config.toml
norm_place = "pre"
attn_scale = 0.125
beta1 = 0.9
beta2 = 0.99
warmup_steps = 539
z_loss = 0.0001
steps = 13337
MLP neurons of a small language model. Each row is named by its layer, matrix (gate and up: input weights; down: output weights) and neuron, and shows model dimensions 0-127. Each number is 128 + 32 x the weight over its row's rms, rounded and kept within 0 to 255. Numbers have three digits each. A neuron's up and down rows have the sign that makes its largest values positive.
After each neuron's rows, "fires after" lists the tokens most often just before its 100 highest values on Wikipedia text that the model never trained on. A number after a token or word is its count.

L4.gate101:182153104091126122074151150135144147184130170091174121125165114126161121154167153113137128139158146127109174122175104133198113094083128120127153186089126094143086106156077154171097113152115083111150176133128100100133151142134083111164094110088168154174163181158171091185140099132091151123140127104167129108066116105145083143182093103099078152112115166107114151061158140132107151089141
L4.up101:158125072083086132104060092196181119176084204165105119149180117116161138155116161133069157184226188105093180125204082098141092112123138124115156164106105094112116145131118110173092105122110095125187146139111121077178128190133095092118089141094177167169123154163123129135141122151133157117153132130184140109019113085115042179211096079129074159116114153104156071114127156128131140145078
L4.down101:143150097195101166113105080127132149151127105178115135102157138073165094120135144153094048150166102111141151115158139150107153071138154113120123175119102094084099163123134109084119158142109111103119134139143187093117123156121096109087104159109133101100049130130122143098145127141164139176179125118141082158071132115119078111161144157159106158090130139108126135133055143146128182114129
fires after: "e" 38, "r" 16, "i" 8, "a" 8, " J" 7, " M" 6

L15.gate475:124078126107107109155104135162133091145085144095105142101081145097158089121119210078093134168130113081183116139116101084166135109156155131081113098180109200128176150070088089192083104093129106113144161105104054178111114179106115155141077148099150102166168100112146151178081106148108138149158184124135128123104204120142074133088146163116093100142171173123142090065144115144078154144116
L15.up475:103144106157156147138143115151177134120198132106125116090109133121116161137125096094131157145093103080095102148125108110109147111127143125184168187102147085208161140112173083127149127112182129082129063089168148161117145139178115144066104116124095139129117160126096081154139124165148154150108135080117079068146125132175131161159108109191105142069130138138140131135220135084158148126135
L15.down475:094143152072140128099112108142113107148100121175135121147101147107157150165098129063126139049047156123169158157164145123099135147150089095124114093160093178090125087186153181112135125132095164112160111218124163141133080120111081095186118170098132137131096127065104109201110141127123077143152136161137076118162148120131157138162148085046132133139153072145086118146112105116130122165152
fires after: "p" 26, "as" 10, " m" 9, "-" 9, " y" 4

L4.gate440:134128144127127146114146151177187135233116146094199106112106144141132114108142090137130108060121105159081160201176102123184095093132132082100142195065105175159098152119115108132081117148097105157145151224129133161111118101159038157135150090137178128117173155159178090154130076091115133134151137048100139146132122133082078152156096153110139162133108178131073110145066116105113119117102
L4.up440:137064118144143144124117093122164140093090122142116109084102137102138123126133081085128128128078127087142122123108085134136120143167149094072124109132165105077124118144139135095102156142054128144095100078109123116169109151138155176125133091148149141141172126199164186165103159114128079123181130153145170141120112159074154087142186116121103141145098188098098131152127149162079149169157
L4.down440:166146175154121120157127151106193125159145156124163159158138116140114115140124068135139145077066153144160109070112088137062125164162139127135159155086090140071161134174097102031140096159176151149145146088173177101145154085189134115127112174120138115106106117090172095161100104098149108145142083048113200178112123142108099130159126077098108092108146174095155133202104167135102175210178
fires after: " b" 22, "at" 10, "m" 8, " Ch" 8, "in" 7, " H" 6

L14.gate570:106152173110074183110094078137114119153152126100124104125116181089069178154096124128117157185131164152140118156118113106183189143130095099192165078126113203164129176133096188092099168132154148149128150174131133084051160136123100156127086127130157111120162118139213137146070176171145104123064147147093146130082150102059076157073062082146120183070180107107186111129110132080068120118074
L14.up570:114098116126184094146121163167131149121129063126163140098074149095114159108098089078144159134154160173112102165185064153117139205121099104137100116121141181095098066121100126169084146150142154130156107062143085150053208132142141183143103093170129162114129125085135125125125192157096119088139164117103128049136124152170084141100131158090154142116162101110138126119101172147112136098153
L14.down570:068116111134102098148121084158138130083113104141145091089111128135141127185134059089138119150124134111092163135183118142089128118125091103147127131133169141166114120102163106075087077128147101171138111121130127138110142065160182107146100146105168196066139155181108063147133103110121124084134112149149106133168132099097176148123125092118087147120165109128123173143128095185127092098072
fires after: "y" 19, "l" 13, "m" 11, "igh" 8, "i" 7

L9.gate238:126166137155173093137146145072146143140101070109156106106121105145169198146122079102137103119109094117111146082129065188159093116063115157136142162074175119132135155162111069156132163113143114150133166136101115139153116113166121124140083103142131178153081062131140136138108196129160109111190112127136138122119134164084106099121098080146176136128167147127094143130169079133121156063158
L9.up238:090193179140107147082174117133123132162161117140146122195177116129120070113142104162113198126083147104201117139132130134103159111130177119108156181126141148121131131119165103103126099101093125144104136126111135140121159119116070168170140074070165107080072179086168173122127162152111100133110130145111130166134136104147113085180109131164152208210125115080116097124144166085116148113087
L9.down238:138163102137143061130147115159107111146103068155132136181108113139173157120200135150162128053075105070135154115134145163084111123135120116093148110058083135062143124154095146177083137119108142149094115097087089106159176081166123106135126163173073179100127073203147153162151111118165099101151095155097183143146145121104138133084088107134176119090189116098079156154157142141146154093114
fires after: " the" 19, " wh" 15, " The" 13, " w" 10, "re" 7

L4.gate580:198126097092145089122111128078113069122177143057162118084162085063131139118148145139121085151139153107104184116159060188197080089150121107184092170128099136153137133134120137108144131149134070124179110180148213092148154133123070124151136183107161114132091191131137068142086145117080091115102093112159119076123097127170123117171161161076116130144162144092146105148194137126075157138172
L4.up580:192098127109133086106160102142107107148188159069112114097129087112114069200153129061118079154175162159092194119104064143161118128129138113154079118142126091164103073105115129121201141112143089137182111170161203152105163146136066119129146185131141107132073166111058069135087154147123087089105105050138084099134105120198135141181170138080135111115139148106146138186136171167087144134125
L4.down580:114132154141131105121145093103147114110155161130077111126078144108137107210185139053162146119111116152105112133163157133157122079108173089108167126082084070138146115147111164097142099166035099080188163143115084158125139107148136150140094110135116135071096093118203159174122106123142139119118179159145187116126092171155132129119142093151110072142118046087169153189113120127120111110148
fires after: "e" 48, "f" 6, "am" 6, "re" 5, "n" 5, "est" 4

L4.gate522:161139127142107112049143159096158133120103102102135099114113115086142155105136179163139119137137086151107122126153100154156110161147120091144104135150157163112131102162128155042169145126136161153052120160092102119196125101117074180168113079165133163151074186164164124190118070156122102084101077102111132123114170145160131110156151158126113098076199181123122170108084130149060138099124
L4.up522:109181139080096076140136125166135138080092128137126128165180129190097154114170141117114061119144088103153093096129188170097113145102104158157169077096085140154132154094102106162105082067167133096110145148149181126149103133151108100116085149174138109121126157125104108125101151090089175100145104215149127121119111097113154138230125140152190055114161160113097127102090105117123140128115
L4.down522:163110124147109125151143080143130127112077121089110167090122156127111151104139113092064125152158123145188140146062151169076125079129109137147143065113083121118135151140142108183133131131153098099151192188136148144113155092152096168116085169108116110098143112127096163124115184187120162102103128106089154124076116100175149069137168126139180096111166148143113120112150098112130148171145
fires after: " p" 35, "p" 23, "ep" 12, " P" 9, "ct" 6

L4.gate141:152138185186093092132121218119126083176165136143121119113155125119120145089131108035100162133135089134099154140114073142135175102087095142102123145135123178151117096107124150170049090161112143130155154145062081093176126082106147176130114105099176173141113122192195138180059115086129084145054112115084159085181194181166121103120089148127130135154117164156162201123190110130147136154162
L4.up141:086115115161107098114095154140055079126160143148127132097202102101146137124113155150097176169143126087172116146141126142137151117138097121048113116150074136137063064127136126176147132159103172093160178088076113097169086142086146120133071108140107183100150113098186224195126135158126108156135126150066142123172125121148115175125084131142121077110084139197106176161138105120124175155081
L4.down141:160151132160116098168130167119088106155088113113105123107089123092167144173157158093122130143071102095174142087113149115003160147152045144129131152131182100077082101123175082172115119096117135140118158172128149112107104096085158162109133142149103179120060137133125119089115136126063153128127160142195105130163096098068121118126114116179104108145086115154144103144118103108149133071142
fires after: " the" 31, " t" 20, " " 16, " T" 13, " p" 6

L13.gate313:072079120087119152093142196170161131089173094086161118133134118165110149123114183126158125075063130177125172199146122096175150141172184126138079139154141123167147119136079145199108167122118146174138151157121137119095146124111132134111076121160190163115155124110123128119109141136086136070190166124128109137113130052170181184163134119023117107141096124113109090189086137162187095124129
L13.up313:074076135157142179126110131152111035167159048135144168086103131068144118141189052153156135078142166113092117110097139091125139091152135163181167075138097096135088147150133150122156079156113100137131125133122132186115129137186125122071142145142131147092131069130110152131149148143114133141160116074165105139151099136137198188180096078074145112103037153119074063093093143101101125180124
L13.down313:116182052130150095078179184161083178089115102085139156096125132135093121125160161161131110100105131145062093133183128164172118117115137125137166141084085146137098098097104121089129161146127153129115120125190123109113144100084111086120097143131052106149194101182167116113162073147138171107146119139149106134106107183103078142152164088096165066151178109111156127086178101139164145087157
fires after: "d" 17, "ch" 13, "ad" 10, "s" 8, " m" 6, "b" 5

L11.gate461:122107136076196154131096134093075073141152081132152153136125102108121109094101141169140092153147147187084118144176129171141129083138167110150075127136166120151140172109044140173101122136084104096130160145123113118147175154099083108112176092092128079124120120122118180136135167191122124153089127176119113083127096094166157131154173146129152153148148142161135172132116136132184121134069
L11.up461:165133081074136095171152171072118097141174154122124121151144142105150073070128136077118134102120089108082128142130122145115091140154172130082159041172131132133114146109127112156109142066133103068125130128089069112031111113098135122135133143162131164140156127140075167148133105135091133163127138179136107105116136159190141101136079075142225142104142167135105099067153163091109219143128
L11.down461:140066089105114131119115092146083197141108173184136067131172094133136105119136123129138146171132178102109080125134088171135185150123150105135127186116047117091139133108105138093168074103132094124075142190093168138087116147119105130127090077126153162123162129095143083144151114126174108176114183100200093154139122162156158101075195145118143123108091201063129108145166106074120099164130
fires after: "oc" 15, "em" 12, "c" 12, "v" 8, "iv" 7, "ed" 5

L2.gate279:064145112141171130167158153109135142116119136095122123119090162145126099114150151092128135197172122107078141124138103134140129162105082142065027175175165195136103096090116085142099130108152160124131166135106104133202125095107174158145128122096173200126160130155147103166132090171161093084106123129136156162167130158170135130085127097134122092163136196103105126100151066155182101105189
L2.up279:074117151164110151152110078158115077067119112104147101129180104039140112115145116101112145178118176089119106147157146145139108209120158152104125098132141106099106098142158104138113193128152154094120099144107073149165133107101121117142080184090150115130108126115172099089102133199122194125129135136140065101204090093134084108175201180115159102137125107201172085135178109167130125075169
L2.down279:104183195159141173125115108118135135194145150125139136185153110149129150148118163091161143102111145091158125164105119132059189172138122178093077074119196108112122100095160100131099186146196149137121094167116130084124101122077149115167105164101101160059089070092161170156117144138098158136130117163140091079191179177067175159118110147109141120115105008128093151151181047154104143127117
fires after: " t" 19, " g" 16, " W" 11, "p" 10, " C" 7, " p" 6

L7.gate29:149128086144121124141125108133142160122142082166159148065151086071090109119165182142169122092117158166106121132150112138194128059077139145147090098120147120107133134140093138095124117107109145147123180124125133114150148166122069111144066077094161076151142169212145179152097169180134145101070127131072148160081162186137183149165104107123134116100173117099113145145091088157152106100088
L7.up29:160073132097073113119125199147106127148143094122138120102133174124187104103124135145088172136111116168092129097180121090135098183061086070138077141153114144124189078062113145103079091098105180125172114126118113150135184113106124140129113105077122088137177131152137124127135171142163077144109198162116102164119182158082161100117085196119082142117199114096142125133125139188133120056133
L7.down29:159095174099106216147170082155179117117102088092084113173126142078166135161155154175093129119174127113087126136124137120061084137131088082129138114135192130135113130131181074133175172139077200170096157086082172200166115119100131139114113171089107132069099130145103089126121107149121112106178088169147118109190116123114114155146117109107204146122161122147085175151106104114086171095145
fires after: "m" 32, "i" 16, " St" 13, " st" 7

L15.gate391:138093210089166163092142178149129145107093068183160118144151141101079145120132182138111124153164093157118120127175152140161169124086130119107158049137101126103160124131152174101112138144137095142105167147113115141150132113139139165152107080175159123130154122123175185163097179139067083035185147126130079074093123126113080062124128154110137128158138142088155147234114159144135142131110
L15.up391:060124112135146209126162116120109108174140125129091131136137123119177191122096125095193142119053119138054106216198179098153103074162112121091127116153110143121054101152062106135095116150140117159075160132128087099095110109114160101232132090126098118102168158116069135154141114130098099165091130111166118171132102193122162070097127111125097154147160134136136161145085126067142172180170
L15.down391:129107121131131102133155141146203105151156124171146133094106119217112159071166170079120146157080151170118129097120095122142141132146099149124119172107091137138097168116117145147196169172115135130139112126100178064121182086080123099178149163163137169125096077185153150153148143144080115095164121103113121071151095074083136151160143157110066138148141139112165136155134061095138080118089
fires after: "ar" 28, " or" 16, "r" 12, "or" 10, "ir" 4

L16.gate176:116141158151149139059150134107145103119148094144160176112107121125133111180070085066126114131132139077110136056150157135139111161101148139106120162094124131139179164159136152134109172108109117061191101090122147126091094181086128121113146107168085140145141085130180096145073156149160114128117180140113164129143125126084146171135106159074133144169147156176123138132100114131124141071071
L16.up176:145155116107109247174137153091173168109154128133141138160114107082194149130118141141136137123114138127094111100128164156107127132101146105113159164150136112151094111118199156105099116153131090143121131089090126124097194153099143142115066134115098125098133159118169135179135147146177128109070159078131208135187104111132110145100107187118152112134153148129163106114162143089126072098118
L16.down176:071143131136149148135101135160128123131163115142126082116123126124186123147178094104110117168082130070142047155086165141122110098115147106103139107091118141077143028114099128183142168119077202133185081188103154131080167142137106092106114145137118125125130117081106112163091115157158090084137089134092159124081115204159116092071127166113136102108154156174147124164081131120145179096119
fires after: "he" 27, "c" 14, " the" 12, " The" 7, "ou" 7, " " 5

L5.gate28:154133145094160125140174147145101075147146100111191107191111126069128075092176159164094156122177092123092176122151116143159093118098102121112172132101119134167096146181111101132114110122121173135219132153147144136123160177154072091163140093093148123178150121135150105144106139134064079109142131107097222126133101153147139127121122116088185112162144147138136095102153178144053109093139
L5.up28:134147123120170151140139172151036120096146102116154118111122163078150105131146164158111144134117076087097127125090095149153160183084148196091129191095071148128057149114139150113133149152083186144150084130167156099153108132130096147130131114143108125177124109129132148164087131183106075114139202105111152159160144223128129140095089163130125060129115174139127148091109128102120109107164
L5.down28:119113121105131100132088110104116145121115151149146101161055129130153131046095143133136076110182142093130119126108146131086148150153093173155127176092111110131074101143166161146133149159218188152199165152131109193093135083079092163133171134146106133176188087100111130089165154167117138122103137146155166111085140143165059160152150159136124100064146187143154145091111096106141147085197
fires after: " p" 43, "os" 16, " P" 10, "h" 8

L4.gate561:173118128110080154140135048107157166193098174138172129146101108107098130101107126086210211158149154146144176048127156228138106156138107104132066188074100089098093124115105160089099120173121126148115148138133191053166152126163086154103094130123152161188102188127148074126108107160134146110178148136168166085096096123051066135150104115124174102059160158139105141152118100090032115089139
L4.up561:110099088114086108164060097105151139135194179105079177114179116155131091115117085068155121080072144107116175163166123106116162104138107173093118091208134089156097165132125128177133132178108105146116125152091183171137134136161131136092161156112155122165182147107082138131146136182094100065148127117195106072065126058163102089125137120078100150122113110105141080178143169154088114074166
L4.down561:222148107173104099188133114139151123141126134109197142110121106110080107155138131169129132167157167106125133147196116101156162125175120112083146161085137123131106115119133097126082164104141135068156127123137095113107158156159084137114166129162117142040137190147166178119105140166152188163146138143138147102135080124143182101140139156156139100111118132130137084090147144095170113127093
fires after: "en" 39, "i" 11, "est" 6, " d" 6, "e" 5, " E" 5

L8.gate50:118212122175166133147139159150172171152171098136083092147102136141150102156140117127143112113096082128138126143177099118178105137140116122145080168116118164160139114158056099129121111106162129119141137140119113174139183138200111176138126160085143186106091116118156136123057015146060119125151115063103119174105137142151059145094118114096085134139196114114106099118155169141059123123143
L8.up50:142078114128130109146082131101180146142128136141119141083131128117141135180128136126135102133015116096059140143169092058136197177107165141236119148125152061105111163127168125183166167160107091107082085144116147147113141148113146102057111153054118124143085092102130120123138107117046114124138125137141149115148130104171193169136097175155083118075125079131097113064088122081121083113089
L8.down50:158219108119159062125152096132150123133151156123124118100113134114170152120172092114169186093144083143107134047105167117158173132134095103081094073166167139201144105154151094113141102100114145118099151100116115086055093107118142152095118152150194198129124104126135144192138122152174096116108119181153095132114132042148142168163146149140138136145147102099107175188091187151145169121087
fires after: "p" 26, "e" 25, "c" 10, "qu" 9, "as" 5

L10.gate496:179091178133073107103157157112140101094146111079111133137099122132126164130122055163142102088090158068103172156084137141185071117182118135127074161100077160127062137106101155159115171136158139129100138131140082091172136073090123090117138171107121142166187142176164094173078180105158094107171109128115109100142070119175146088080144123124144075099039139123174155120083145142070147151116
L10.up496:221171149125140119133132148087124135078121141047187073102139082129047179096155106111132071119148153103128183161187132133107157108141131146057163161092161098177112143121139162203103125153103134175109154153158129141123127142134155105098081119097117180091160125085145127112124151086114105086160150145113135163111164074138163104092099152134154087193056140090121139131084146102146057132162
L10.down496:109161168117125166135165100088141110128152104164109123091120157129153110139141131165135161089123138082138092138142200124065110096118142067137100150073156146117121136093112123069143158121153135087157109188131185095113075057057109102153099114127118142177170103101118094123102147113095094130114100163193153102133162130144096117083068198157129141121122128172137172088092083163145105115135
fires after: "p" 24, "f" 17, " d" 11, "st" 7, " w" 6

L8.gate48:095097128114158122143151120116145089152152138109070136144148109121106116092144065086125097174156068152151129131126122105168160141167128061110101091089147133114102133111074076162169146086050098111140115151151074149145140179129088128153187161203142117119160066166136164143122152107095101169139086141121192120073147140134182117164101149112164095187156083163089168144122140180137164118200
L8.up48:129123125133100111161149126145086096177144187080096109156105133180167133083053173112108135154120132147203081102155171104152173084134132161127076110124055114150168133118156116172191149127116147131077146076117115153127124090112136150067113112188150153109149155165078141142188082110099168171126102117119136105115151123150136073123122126078183099167093124137067126105152134142103152109117
L8.down48:166131097179211057133166111118091181077122143135071088138135124129127107119143101161151143089169108123096159121182149202075207060092118116075120152144100110106130050106156137141132113191129072157139151115114178165189133173084122126166115134164088158114128126093120122132114172146116110170131101154173091123164148141105149198150157143149172157115047150129135156172076078129114180081143
fires after: " S" 21, "os" 10, "p" 9, "oc" 9, "c" 9

L10.gate56:157174106120141116130168134142126140085141069150106110106182132139069149173113064125141145171112147177125102162136166072192150040131102133194085128139109118147108192091111105098124096136150094142102096150182118189150103153120115060134103092139102101136143126095198115129146144122088140121128123090050135082114127121176166143084136126111141155157148094102135153175179127145154121087068
L10.up56:100168087151112110181095137109144148099134164120137141166144116087096110133129120122104122126177124159105150167146148071169140146114140107152132151104123135153086154137153133082100146121157115028107104093174108149146148133121136067098076015124140090181114048097095155080147193110103084087156131151119165135128160155170108147171144166079115101107086104141171138139190092072132104108159
L10.down56:125196101163131169167138104119107117171118154080079092148118120162081096144119204129116104144127095150125116142130157128124109169113104139132071097088124095147159094118123099130170158153131085103111085135119144168144208109145028152136148142156143146137146109127078049086120113076087143044154123153104111110096152112123167139201122131135046143133141107093148194094140114160146144144115
fires after: " D" 18, "st" 12, "t" 11, " st" 6, " St" 6

L10.gate616:110093157084123135123131119135118085109124185146090161152117103083170132161140123134182174118139165073161158101153090154162091106183202132088214094094150147123167134093105135091116144131101080118114058092134178098136090050103166165163173102141153098057086149177106195149108128092085162114101173145121133110099142142110153093134188144124157127103095177158119149113104104126064062090138
L10.up616:124112089154161103143167146136083088114169155180126158134118140104142119121173130138131047118155182063109125140158125144121158086060080140083123094137088045144127103151061130154105198156149102111092099108147121136200160106090128143189130150120172078146169109100075143163104136102107125176108157087137154060106179095086084105067090144092104144152076158133156141147190123108111170186156
L10.down616:233124180116198107140169152166134149110100176129148071148141168154110173084087114129076160123097114189143123124159137177058111174161208133148084124095094139153114101100110146094129096108159141077131165165159160133155107148110110141141080118169091092116100133132157115133106122144186129121139142125139115158124105163142121147072133159131151176110124047162174069143096142193130120110054
fires after: "ol" 42, "or" 9, "z" 8, "il" 7, "i" 7, "ass" 5

L11.gate263:153181154107077133092166133128139090156127168104092129160148120140094148111182125122087062137146170140115120142127111154156093115109139167096116080089086158102161117151128156090076133097104138112103147177144127102154136137121164121172151116121079071120096102115137188167093128088137089082165121144096101079185132138143116111125081182160120112136146103131103140141139130167059142070140
L11.up263:144177141143102094147093137175161124125180131100149145141155161127157154134182128041128076088157126192104144177170117177146119144148146128093148186132078138148103094121091057168126134097083163090100189111127103085105129128155173133162155038091140145140173132113117168144148189111117102154133092152100064132119103143114135114142079095104159134125127080120108182182097110163154155079168
L11.down263:122140081132150129081121131149057095161107125138131175122144148193097200115145103141138109187065141129104148121119073108078148171140093150163155151131098118147182126148106079152159095073131159101147106144134135044166075108123109121100138166190153120174140164112134136092093165122139164094083060066121139082122116158152109183116166122088124154163160111086055090134219150123138190083121
fires after: "or" 37, "he" 10, "ur" 7, "ul" 7, "f" 5, "r" 4

L11.gate292:140066143132086141098126097089133123122123138037163101159097174152112168173070073135111114061154191134108123147079070093178098121131106096150163176088150121118158145158099141141125162098152136064152134123146114168125087098153089116151146098179135104116161102138196113126090158141103135158169129064097138097147178118142134154142085214123123131166080146154165122138108139095066159115066
L11.up292:135075181159120083126163102086137141133145155124132142158119099102136158150127132106108117087129122185112144112102101096127143164173104108061121130072120050097180160150083183082109083116129154143094177145164088121135059128147127132173156124069151117115180085146190058096167184074149139149119146120086147154101110177158105122108140171094118186128081200087148112165155114079110174072103
L11.down292:202146100187153140179093119136145145110150144132105105166137128162112083083131114105140135107128106154095126142173098171097164150147093100151145165209177177150176141132155117123117123105101112146169149132110153170128089132148166173140122124108142190129090158083107063163114125096124123148133126143099137136178186122155095156148116118086106134128161138072133150137115125143090172069110
fires after: "h" 18, " H" 16, " Ch" 8, "l" 8, "ar" 7

L8.gate286:123108088125103165114082155073161074118100133084120082160055143139127222089153142127129135114162090114081118104160160159163124148106143095088073070127072114180071076102086087148150173159153123144127119161091098136099112122169162155121148109124096092164204190202139137160116140125087168070145126067114136116108149121180121075102137183106135129155099139125081098099104106193101153157126
L8.up286:168137170098133161079140131161142153137093131064161108093173165164089165144125148129105134081147122196115097147169109173100150108096135117043098104080125162177145132095100152105143100132132142135131194102099133166140137090143161139116175118137157208083106150074135103087151166146093126129102141121069201091165145112129102139118090183061152090161156204117133100117157160085158138108166
L8.down286:121094202121174211186191091126082116114135095089106144137130118146145122101182091119129154149108152141097118141147157114072183093088157123136087123123108150144107137057129102133140098100138086116068152176159143123113114122145132120111151139112082153089129127144202159159076082108069100138126118115127162147161186115114119056154164133198094144111139178133145120115106140199143086095171
fires after: "en" 15, "ou" 14, "st" 9, " N" 8, " v" 7, "p" 7

L4.gate448:096177101175144127090112116025152140136170111080148148138114088104122150192174133134118135087105159120056096086133128170160058130126134099182080124146154164161173153129083107069177118092125140193114127119130040090111135156148132143195161078122134115136113172123213123192128141083098097069077148150150130120148141102100113089126130155117152117131085110159128148104188174137133143115144
L4.up448:134138168105144103074062155113154167164109135092107100176124124148151174154142139130155132071089137095122114131151148142108073101150118129141150066157065155146128145158054121072171128111183113158087127139102141149181090058176099186102116123132065141090145121133178100125178127095162133102095148123159105071132171079072126134157136161111068157138123169112071113080059153144078152165114
L4.down448:122107153118183176183145104161113120051101091125079130138163145156139162152073124107133172109109144142111148176110160151125093111147121157127179139111129112120203054073192073153105173118166110076124173125115172142090157143134126112107087103146125116110157123115113120127132100163049112079118148084095093151183075132132112204184165118106148109138161092151080085163173104115137133134100
fires after: "em" 36, "nt" 12, "m" 12, "ol" 8, "p" 7, "ep" 5

L4.gate676:179108109142133102102187129163068155064159168117130133113101134147091100092151136125151148104116138113103140130097088199103146138084078157119086130134131144133188155124074116140096109112149063120118121148192131095146129105106091103129129159083173185191075131143126104116132140095076141054139111105124126126098140119169182080137121121053201150137153118090163142130169146204122135092247
L4.up676:095081150164087121153195161127118107089160124212081147073121142173159179103125134090125175144125129135118106097066135107144130126099130165122058151138120138097152224092084093122091078135135086151124113143129149129152095076078107094077132133122136098150100128150150156087132149116145179077126154109131112157068143099144141132166199114080143112116128105117190071112128128170163197086185
L4.down676:129136164097144114175158144129131175119141119086106123165128147059206089201153107173193105155125143142159118160087135095115110167146108139133075188117122090069128196111170054115072136112160101089115140155143165114206110069111147180160103122137160047156164057150178102102157104141174156164072133139153096138135139155117130159100084113129113169086136086110092160141102118128109123101130
fires after: "al" 28, " as" 24, "ig" 11, "on" 8, "ar" 6, " in" 4

L5.gate253:139096144120127147144175120113172121156132124096126144133117134148167129111143113150121118130194126105119159091097139097143163126071117144188103179118130126130049128130107154174116092198095193075174187170132164108169124099087148153115120052153117110181152117130151115134048093178079077139116148082142147172117106169117138145113123154127152154123128138173117100123111088140091125051142
L5.up253:097097128085139160139155137092125104197173138096233183102087122102163118112109132151127152103135101163102109111159172117185132145141141103168133141131106121074097133144105148178098098172052149087150105104147156101093162094104161125089136051170141135198151106102085156103101115179151129194101169102134132122082162112124101110123094133179187128123143140177135109141138122088112088154078
L5.down253:115096158140150163116101127148095072109141122108154140135100094116156145142126161122173141164099062098157115107155124133100128119097111139163166157132156107134135157127177117130115115125215175105179122173088133172160065130110123102159174135124064099140128203091101157058125103077124152155073119126143134104109091143083097151140165095178150189151104126113112055118172128086173118114138
fires after: "h" 26, " p" 21, " P" 21, "at" 6, " T" 4

L10.gate604:139138142144144183139139142101134088111115113077194128129092116121058135158094059148137099108180114090094096162101061169151116111108095118158079137178155141112146135151055174133114121112079158150193110145160094167114190147144130167110097151049088149149161143161194118182090177201085195171111126110106095094131105114173154140161132121087120156135070113167122116173104108126133079127103
L10.up604:138139139089124105163076172206157181149083093104135096150134134161126205139102125076154116081135184103091165125162133124134123191120052142124181092117114133144100161192094198153126125090094186128158143101123137142124139117154096090170113142103083115120120177136195109154106163087100183145069154169127086115151107139126111144058136151118101169175100150104152163116100141102115151094072
L10.down604:075123158129143119066122185164166115204109073143141092097129161139042108146072126138134141114134090096120126104114123161158154155129180127075107111143144078187164056097135089114086099186119153101105134104180139174131136164161146151127168128149175155151126162118159118089141071116126162137102178174098088134146133107118150185097115125133086145117165080112114127162110152148116114119139
fires after: " h" 51, " H" 15, "p" 10, "h" 8, " in" 6, "H" 4

L10.gate522:139153235099094129106108133076135120088096088082104136117080111135088204109087145126149102125110082096101161141205144142147127095080135144113128149116161188139144160092111127118120148104147083143119167173119118098125055177078126120146155137074144168140153150127186105185110101109174126097132159125145113113170118133167051120083111148147123072072089176118153133156118141188109109117047
L10.up522:183214145158131192152082158124161104087120170117166137081150123132188162117074186139079081135146128116108121120139096107133179117021125164116123117109165067177050116138087134180138118129109172111179156128151114118143146098110114109122144101091093090201147140058156121114106129113129115096148204173106174159140185130130135138101144166128049133130119130187095106098123147114135122100055
L10.down522:160140239098160097007097150092091149102091101096152122094167151164178218115177138131132122147127147125166119127081134137105146113099115127129206168116160122106083140089101126146101135137179107120130171145118135123132127187134127161138152156083184144153097149116129110018101201092106091145125113143152127126119150117135114096114154140093114148111113120171137133120089079095099147122186
fires after: "ur" 17, "e" 16, "p" 14, " w" 14, "c" 9, " W" 6

L9.gate47:046155112109120187153165126077151121166142132091169151102125130151140141103100089120127151082192128138111141045115107062185105154143093161217095155067138091158122167183079163134079117115170167169128113080111180179085107094161157141133130104157161208126139078126130148142107069157113106083121097084120103115105165153126165105106172134136139109145132106186097146182118097142111191086140
L9.up47:110143140134108113099157170095146113166160126134170148090119183143130127147130118082156164038144113168134087074099111102163147147121053137159101136073097068139115143107084140166076114151166163115142079068132090100101090139066120089194105141117147106122144106130115162055141112103174122131063117153122109133104154154120150114094175166172159155115160100174110161191160158121142145162124
L9.down47:134123211136139115159137140093146184099088117174148140103110133171170081121110181131107110113151179081147157155090184125015156103148096165120148165133100133123099149172092112136147113111177200157141118074133145114171141143154131145166101133145033152095143125068101119058090095211111141133112158088124071124158114117166110165148100166142136209055134131080109059104111112101086122131192
fires after: "r" 22, "ar" 17, "at" 10, "ber" 10, "h" 9

L11.gate356:127142200108155098088153123113158076103133116151117126088088141118149138167118111157210138083068171185093131109134128074146113123136114131112159107083147187121161126112076162125139137120157134117152131119173158102153086141122165200117154083148138143090093142112139156182128090144120110103179123132137060133194142131168179202096183165100131169099105115151106117148120166132057098125122
L11.up356:104102050230147151151148077135082095142145100168097153096130096155136096128136195125142224144092150081126148135078156139142150125163119098126146134154160122096133138123102102118122124167113129135157116047088131065149129169103127142134088161150131128105084111117098147140103092162153153141107103105159150165066107092193172126101104148125072132105099127143139100098172126126075156150144
L11.down356:162165181124153127127187113156142134179147143058170085110130100092097150138178131137071068065124182175131138143128126193161115101178136131131151091134149097128085116138124140133203123156093098159140148082125147127141169090127156161152090123136148086096167144151103083136125136101175131092155115173132110134081177144195142120183106208089182153155188075151143143115173096193137094103173
fires after: "ch" 15, "ol" 10, "il" 8, "in" 7, "as" 7, "d" 6

L4.gate550:162089161159153113135094154098114151128135171114107094119090162160120096101162120160188132066100101135130164149087128150145166074093167126135099150123157170154157168118105132124069104127169118183123151173162117101139102124118104120119148104130151164158135127156144076149180130150115131107088113128083169149121161166130160156143106071082102165135115178134208148158115106123066148158119
L4.up550:090093143120127073139148149120095123177161148207135186085143117155138189025111152125151232136165154135178121158060094135135172154118160160115164106118077098114155103139130119163158167108106162100104166152148079119115091132108102074130125108099136098149099090141084175126168101083118145123114087136141134115144120141117101119120166119092106140104122095193160120110118070168123187119120
L4.down550:155135157117170114137122136136089084147108112138132122168133195157146092106142107149146038171150160146069097184152128115113128098127062079106089165120165152114157156074155120150047123123121020123132118141166104060187038122093078133135086146115177106112130108162173179144162121112128150143161130085088156105104153086098139136115077149133138144144107122196204124159093130157119094080146
fires after: "ar" 52, "v" 15, " in" 13, "c" 9